Weights of a small GPT-style language model, trained from scratch on English Wikipedia.
Size: 18 layers, width 256, 8 heads of 64 (4 for keys and values), MLP 256 SwiGLU, vocabulary 4096, 12.7M parameters.
MLP neurons of a small language model. Each row is named by its layer, matrix (gate and up: input weights) and neuron, and shows model dimensions 160-223. Each number is 128 + 32 x the weight over its row's rms, rounded and kept within 0 to 255. A neuron's up and down rows have the sign that makes its largest values positive.
After each neuron's rows, "fires on" lists the tokens most often at its 100 highest values on Wikipedia text that the model never trained on.

L12.gate11 [121 100  92  78 156 177 139 157 147 120  85  81  90 135 212 112 207  98 111 127 144 132 170  92 120 165 159 180 127 146  95 128  91 178 126 107 115 129 100 148 154 109 156 166 129 169 113 204 112 195  87 122 117 117 173  96 160 116 160 106 138 120  70 116]
L12.up11 [107 174  86  82 109 197  79 114  93 146 174 119 172 139 117 144 108  97 130 150 108 177 185 149 110 136 182 116 179 179  63 116 114 140  73 190 145 158  87 136  85  88 106 126 144 123 161 136 127 209 162 112 142  98 143 121 101  99  93 132  89 172 148 127]
fires on: "\n\n", "\n", ": "

L8.gate230 [153 170 113 130  63 160 112  86 149 143 118 111 117  99 127 161 144 144  70 133 123 123 172 201 116 121 138 142 181 143 133 102  58 111  97 160 134  89 113 146 234 136 144 132  71  88 111 142 130 164 151 148 154 133 148 132 143 140 122 157 118  67  92 111]
L8.up230 [ 95 136 104 114 118 149  78 191 147 155 124 129 121 121 105  83 157 130 112 144 128 133  83 111 146 155 127 138 123 177 148 166  92  90  96 140 123 131 125  97 119  83  97 110 122 158  68 102 179 113 129 107 184  88 121 165 134 162  91  99 126  94 121 152]
fires on: "her ", "ing ", "' ", "his ", "Her ", "His "

L3.gate168 [133 132 105 144  77 154 121 102 112 105 118 110 154  96 105 138 114 117 179 110 159 169 144 142 171 157 136 146  94 157 103 118 142 129 127 167 142  81 174 164 171 137 109 101  83 142  90  97 110 195 154 159 163 128 151  81 126 190 133 135  63 119  99 119]
L3.up168 [119 124 185 133  97 156 166 102 169 134 140 138 141 150 141 113 121 132 142 119 128  61  83 140 128 144 115 153 119 134  91  90 147  85 128 122  87 118 158  98  87 116 138 147 102 149 132 126 133 123  49 123 102 152 123 106 122 146 136 104 155 101 114  48]
fires on: "tion ", "le ", "e ", "sion ", "ative ", "eb"

L9.gate191 [134 108 153 136 158  80 144 112 121 108 102  88 111 151 177 135 101 108 167 125 127 118 108 110  85  79 128 141 138 157 140  99 210 139 137 128 156  81 177 153 138 111  98 166 110  91  50 140 114 132  70 209 145 118 138 142 171 153 130 129 157 169 110 129]
L9.up191 [162  96  68 128 190 115 164 164  53 126 136 185 115  73 145 130 119 133 111  75 110 148 109 133  92  85  88 135  90 147  85 113 144 188 135  90  92 171 139 157  90 122 151 134 168 132 157  79 108  87  93 124 103 225 110 130  75 115  76 109 171 148 133 132]
fires on: "wh", ": ", "^{", "(", "— "

L8.gate64 [160  95  94  83 148 148 150 143  67 179 130 134 139 117 166 154 134 113 187  59 138 170 110 132 151 106 123 118 147  82 149 104  98 210 103 100 145 150 141 139 214 148 136 147 101  96 144 160 149 206 104 131 217 155  97 108 103 118 171 176 120  89 100 142]
L8.up64 [148 167 128  53 125 165 116  81 177 121 132 103 115 112  74 146 109 134 143 135 116 144 172 115  91 133  78 148 145 233 190  93  95 100  92 132 133 201  78 102 129 176 131 146 177 117 141  62 143 128 162 157 116  84 156 137  96  94 172 132 120 131 128 168]
fires on: "of ", "as ", ": ", "by ", "ent "

L14.gate242 [105 180 158 118 161  94 149  78 154 146 149 136  94 119 125  96 118 108 146 149 141 121 167 102 109 157 113 107 102  66 113 151 169 115 184 177 138 125 122 129 157 183  80 169 126 130  95  85 119 177 115 103 115 123  37 113 177 171 169 146 147 201  89 188]
L14.up242 [ 85 162 176 155 223 126 134 139  96 118 146 136 105 104 103 126 138 155  79 156 119  86 158 113 130 134  81 131  93  67 111 156 120 132 146 118 116 161 109 125 194 123 111  98 146 119 159 130 132 140 140  55 118 183 108 183 147 117 163 183 175 135 140 122]
fires on: "Be", "Bro", "bro", ",", "ro"

L5.gate15 [161 128 161 116 159  97 137 122 131 148  89  84 201 167  72 176 118 159 165 133 122 233 129  82 117 198  92 130 121 195 122 147  87 144 110 105  86 139  85  98 123 152 102 101 149 113  93  71 132  94 147 164 163 157 176 107  97  94 134 109 109  79 170 189]
L5.up15 [191 103 124 153 130 142 116 160 134 107  88 123 170 122 107 142 157 146 119  90 145 160 126  85 101  95 106 155 121 163  67 150 120  73  93 124 124 122 118 113  90 186 160 135 162 138  92 142 102 100  89 160 216 165  69 120 147 152  79 101 146 131  75 195]
fires on: "\\", "other ", "isc", "ens", "part ", "and "

L10.gate90 [124 134 116 165  93 134 143 113 142 119 147 184 161 106 156 121 114  78 200  98 146 151  53 158 108 168 130 159 129  57 144  85 190 133 135 117 109 153 135 127 156  76 123 170  84 141 166 174  63 117  61 150 129 138  79 149 166 192 125  61 165 129  84 135]
L10.up90 [151  41  69 160 103 130 143  88  80 177 110 117 122 148  96 142  62 127 148 109 115 163 141 134 136 173 162 132 116 118  76 123 124 164 132 127  95 117 121 119 116 158 136  96 140  57 130 116 109 139 134 133 127  56  69 133 166 131  90  89 124  87  57 163]
fires on: "had ", "be ", "have ", "having "

L13.gate31 [ 82 143  92 138 193 145 115 125 129 142 184 122 125 133 129 186 101 123 132 134 116 109 107 136  35 156  94 104 128 153 149 168 146 124 159 121 112 102 180  89 156 100 162 137 119 120 146 108 168 131 129 131 118 133 112 114 116 109  77  59  64 167 108 147]
L13.up31 [115  87 117 132 150 126  76 157 132 133 138  93  99  69 123 118 102 103 124 193  67 179 168 153 155 132 120 124 168 121 117 148 182  84 125 155 172 122 141 151 115  99 108  89 156  69 118  57 123 136 144 126 126  95 101 117 109 131 181 116 136 123 102 155]
fires on: ".", "ra", "mark", "ow", "ore "

L8.gate219 [120 131  77  84 121 172  85 127 133 127 122 114 105 118 151 224 103 127 123 130  97 147 167 106  76 144 127 132 135 148 172 111 140 165 138 130 115 140 105 196 255 138 107 102 145 116 107 187 131 140 129 105 164 110 104 193 109 176 172  87 148 115  96 120]
L8.up219 [129 138 117 112 138 130  38 155 125 166 138 144 161 110 127 101 109 152  65  77  69 101 112 220  93 177 124 167 177 110  87 142 117 140 109  98 144 104 121 168 148 172 118  88 177 157 138 121 161 177 181 160 162 104 163 172 144 168 122 123 114 142 124 159]
fires on: "ers ", "ports ", ": ", "ary ", "by ", "ations "

L3.gate229 [154 142 160 162 102 167 106 130  96 113 110  49 118  78 137 100 122  86 178 112 145 104 113 140 135 183 128 131 136 121 158 167 146 119  60 154 161 149 104 111 112 136  93  79 104 130  87 133 156 149 165  86 154  95 163 117 137 146 161 174  98 160  77 162]
L3.up229 [147 112 112 177 192  99 128  99  84 150 106  74 121 140 165 171  79 191 154  81 135 137 126 153 155 158 107 115  91  84 123  66 107 134 140 156  79 162 114 128 118 109  99  81 154 178 138 150 132 125 118  53  79  90 152  85 115 105 141 114  71 158  97 165]
fires on: "ex", "ess", "rem", "Dev", "Tayl", "Angel"

L9.gate249 [ 61  83 107 100  78  73 108 139 109 123 126  89  93 144 137 112 142 169 148 163 142 133 153 136 153 146 151 131 166 153  68 161  80 145 146 161  89  97  90 105 148 201 164 125  78 147 126  76 114 105 113 203 122  82 173  92 186 145 127 117 157 126 123 114]
L9.up249 [120 136 138 104 157 158  82 166 127 181 154 149  86 115  84 144 115 169  67 114 117  46 139 104 141 155 155 139 139 150 114  67 125 156 137 191 138  63  78 114 101 169 166 134 139 131 106 147 116  82 101  96  81 111 162 117 136 109 128 113  44 115  91 127]
fires on: "Christ", "John", "Er", "th ", "Kar"

L5.gate81 [149 174 154  98 100 164  76 122 115 156 114 125 144 140  85 182 127 108 111 156 117 118 111 140 105  87 120 151 176  38  67  86 117  76 113 105 123  94 120 131 134 155 136 107 181  80 110  99  92 139 157 139 155 181  93 165 172 150  87 140 105 112 148 153]
L5.up81 [156  91 137  84 186 101 172 110 154 104  88 110 107 101 191 111  80 122 108 135 122 180 113  93 126 128 131 146  78  83 115 154 139  92 115 136 130 122 103 161 173 181 168 174 164 123 155 136  71 116  83 115 113 151  84 125 220 115  88  95 144 166 129 124]
fires on: "\\", "both ", "between ", "Ol", "Z", "those "

L13.gate146 [ 95  79 136 150 128 135 156 149  93 180  94 110 115  86 165 114 191  57 150 131 135 111 152 120 140 171 136 134 143 131 171 141 180  99 116  84 132 117 161 116 104 122  90 215 129 151 156 179 114 127 127 146 162 114 167  65 153 131  75 156 147 150 161  94]
L13.up146 [102 166 126 129  80  67 123 150 172  77 103 117 137  59 162  95 141  98 114 130  71 118 130 145 166 113 161 168 174 119  76 171 134  70  94 100 172 129 166 119 120 131 136 116  93 125 147 196 167  52 152 169 115  86 164  75 141 125  99 139 161 150 106  72]
fires on: "'", "b", "th", "sc", "red", "bel"

L2.gate41 [156 150 127 124 122 118  93 154 211 111  51 174 122 101 154  95  82 103 149 118 138 170  97 156 125 152 145 111 134 129 122 121 119 196 156  94 152 160 133 119 117 113  63 118  87  82 151  77 133 183 103 165 173  96 114 161 146 151 157 124 155 131 186 163]
L2.up41 [111 167 162 156 108 106 129 122 131  93 170 103 122 104 134 122 115 124 154 155 109 124  70 130 156 150 113 123 125 235  82 111 141 107 134  97  87 130 115 166  82 146 121  66 140 132 104  86  92  95 177 135 120 162 152 124 100  94 137 111 123 112 161 125]
fires on: "ut", "clos", "ax", "open", "found", "activ"

L6.gate142 [113 152 100 135 164 116 139 132 173 146  98 117 140  96 135 143 150 112 135 184 117 147 196  93 113 101 122 123 120 128 104 116 159 119 161 165 111 154 146 138 129 148 131 142 111 112 130 165  84 121 178 141 150 162  47 123 201 145 142 119 140 157  31 135]
L6.up142 [ 98 132 127  74 166  66  96 158 143 150 121 167 112  97 131  74  89 125 116 121 144  73  68 132 141 157 120 105 123 114 175 167 107 130 189 187  86 103 171 161 109 164 146 124 111 130 158 190 157 123 106  77 100  70 109 148 143 118  43 166 140  91 135 124]
fires on: "fri", "bro", "Sil", "sm", "Bro", "Afr"

L4.gate132 [ 68 134 124 171 137 155 138 158 111  80 116 134 162 118 140 110 131 127 109 109 116 113 114  93 131 149  99 155 164 195 221 105 109 130 119  80 121  76 133 180 165  87 158 184 231 155  94 122 174 131 110 115 192 175 120 109 181 124 111  66 135  94  81  72]
L4.up132 [ 90 102 146 193 102 161 139 139 144  73 115 132 227 127 135 136 139 102  77 162 121 172 103 136 160  99 134 151 130 113 213 120  88  98 156  83  84  53 167 143 165  96 126 181 187 125 113 108 134 145 125 110 134 164 119 101 132 116 123  49 137  79  88 106]
fires on: "istry ", "ing ", "off ", "ot ", "les "

L6.gate109 [141 160 131  85  98 103 145 116 122 188 110 129 131 105 125 137 136  90 175  79 146 139 115 152 160 158 112 106  65  98 127  96  90 136  99 175 108 124 171 166 115 173  69 169 188 140 167  83 118 123 123 122 112  94 149  81 208 110 176  42 185 126 134  92]
L6.up109 [114 140 122 134 104 143 141  92 116 173  65 138 148  91  88 145 170  81 183 110 142 158 102 128 181 149 138 103  72  90 143 161  94 136 101 152 117 119 151 147 120 162  96 153 191 162 145  76 127 125 121  63 107  96 127  86 210  79 197  94 165 118 151 116]
fires on: "we", "He", "We"

L4.gate253 [ 88 132 138 130 106 129 130  92 122 201 152  67 147 103 138 114 134 182 197 175 103 118 165 122 144 141 141 135 156 191 153 135 125 134 134 119 108 147 105 143 137 116  76  80 161 163  86  96 167 145 148 148 123 148 148 110 143 177  83 146 127 124 133 130]
L4.up253 [118 141 207 127 128 107 153 152 136 188 118 134 136 114 161 113  89 165 123 105 138  48 149 153 117 121 134 121 115 122 133 148 166 174 133 188 131 115 166 114 166 149  92 129 147 135 130 126 167 108 102 137 124  89 140  90 114 145 101 136 188 134  89 118]
fires on: "over", "_{", "′", "Inc", "dem", "ISBN "

L14.gate108 [ 94  69 146 129 101 148 179 123 167  77 132  76 139 196 186 175  38 113 105  96 160  77 101 113 118 153 111 133 130 139 191 158 150 183 169 124  57  93 139 183 128 129 120 146 135 124 119 106 115 163 131 140  76 114 100 116 173 136 115 106 146  80  94  52]
L14.up108 [175 202 129 179 157 120 131 135  90 179 107  99  75 145  73 136 145 145 132 159  99 129 142 126  80 143 200 134 100 120 107 118 122  75 113 103 110 116  95 136 118 112 125 143 126 116 181 128 128  62 170 138 163 173 148 119  83 119 158 165 136 133 104 153]
fires on: "A ", "'", "I ", "“", "You ", "\""

L3.gate251 [167 140 172 105  96 159 100 146 143 153 143 120  97 123 119 102 105 139  97 180 113 100 105 111  81 156 104 140 161 136 124 129 152 151 154 138 165 148 102 153  91 106 107 146 147 156 134 115  57 182 161 152  96 118 147 144 185 123 115 106 139 172 102 115]
L3.up251 [153 147 134 160 125  97 142 108 144 107  84  95  95 126 123  75 102 119 135 148 104 132 124 136 165 132 154 108 142 137 168 126 123 143 107 123 131 126 106 153 147 131 209  55 132 146 176 144  82 131  98 110 163 162 157 202 174 118 147 137  87 111  75 114]
fires on: "David ", "Paul ", "popul", "Robert ", "Peter ", "Henry "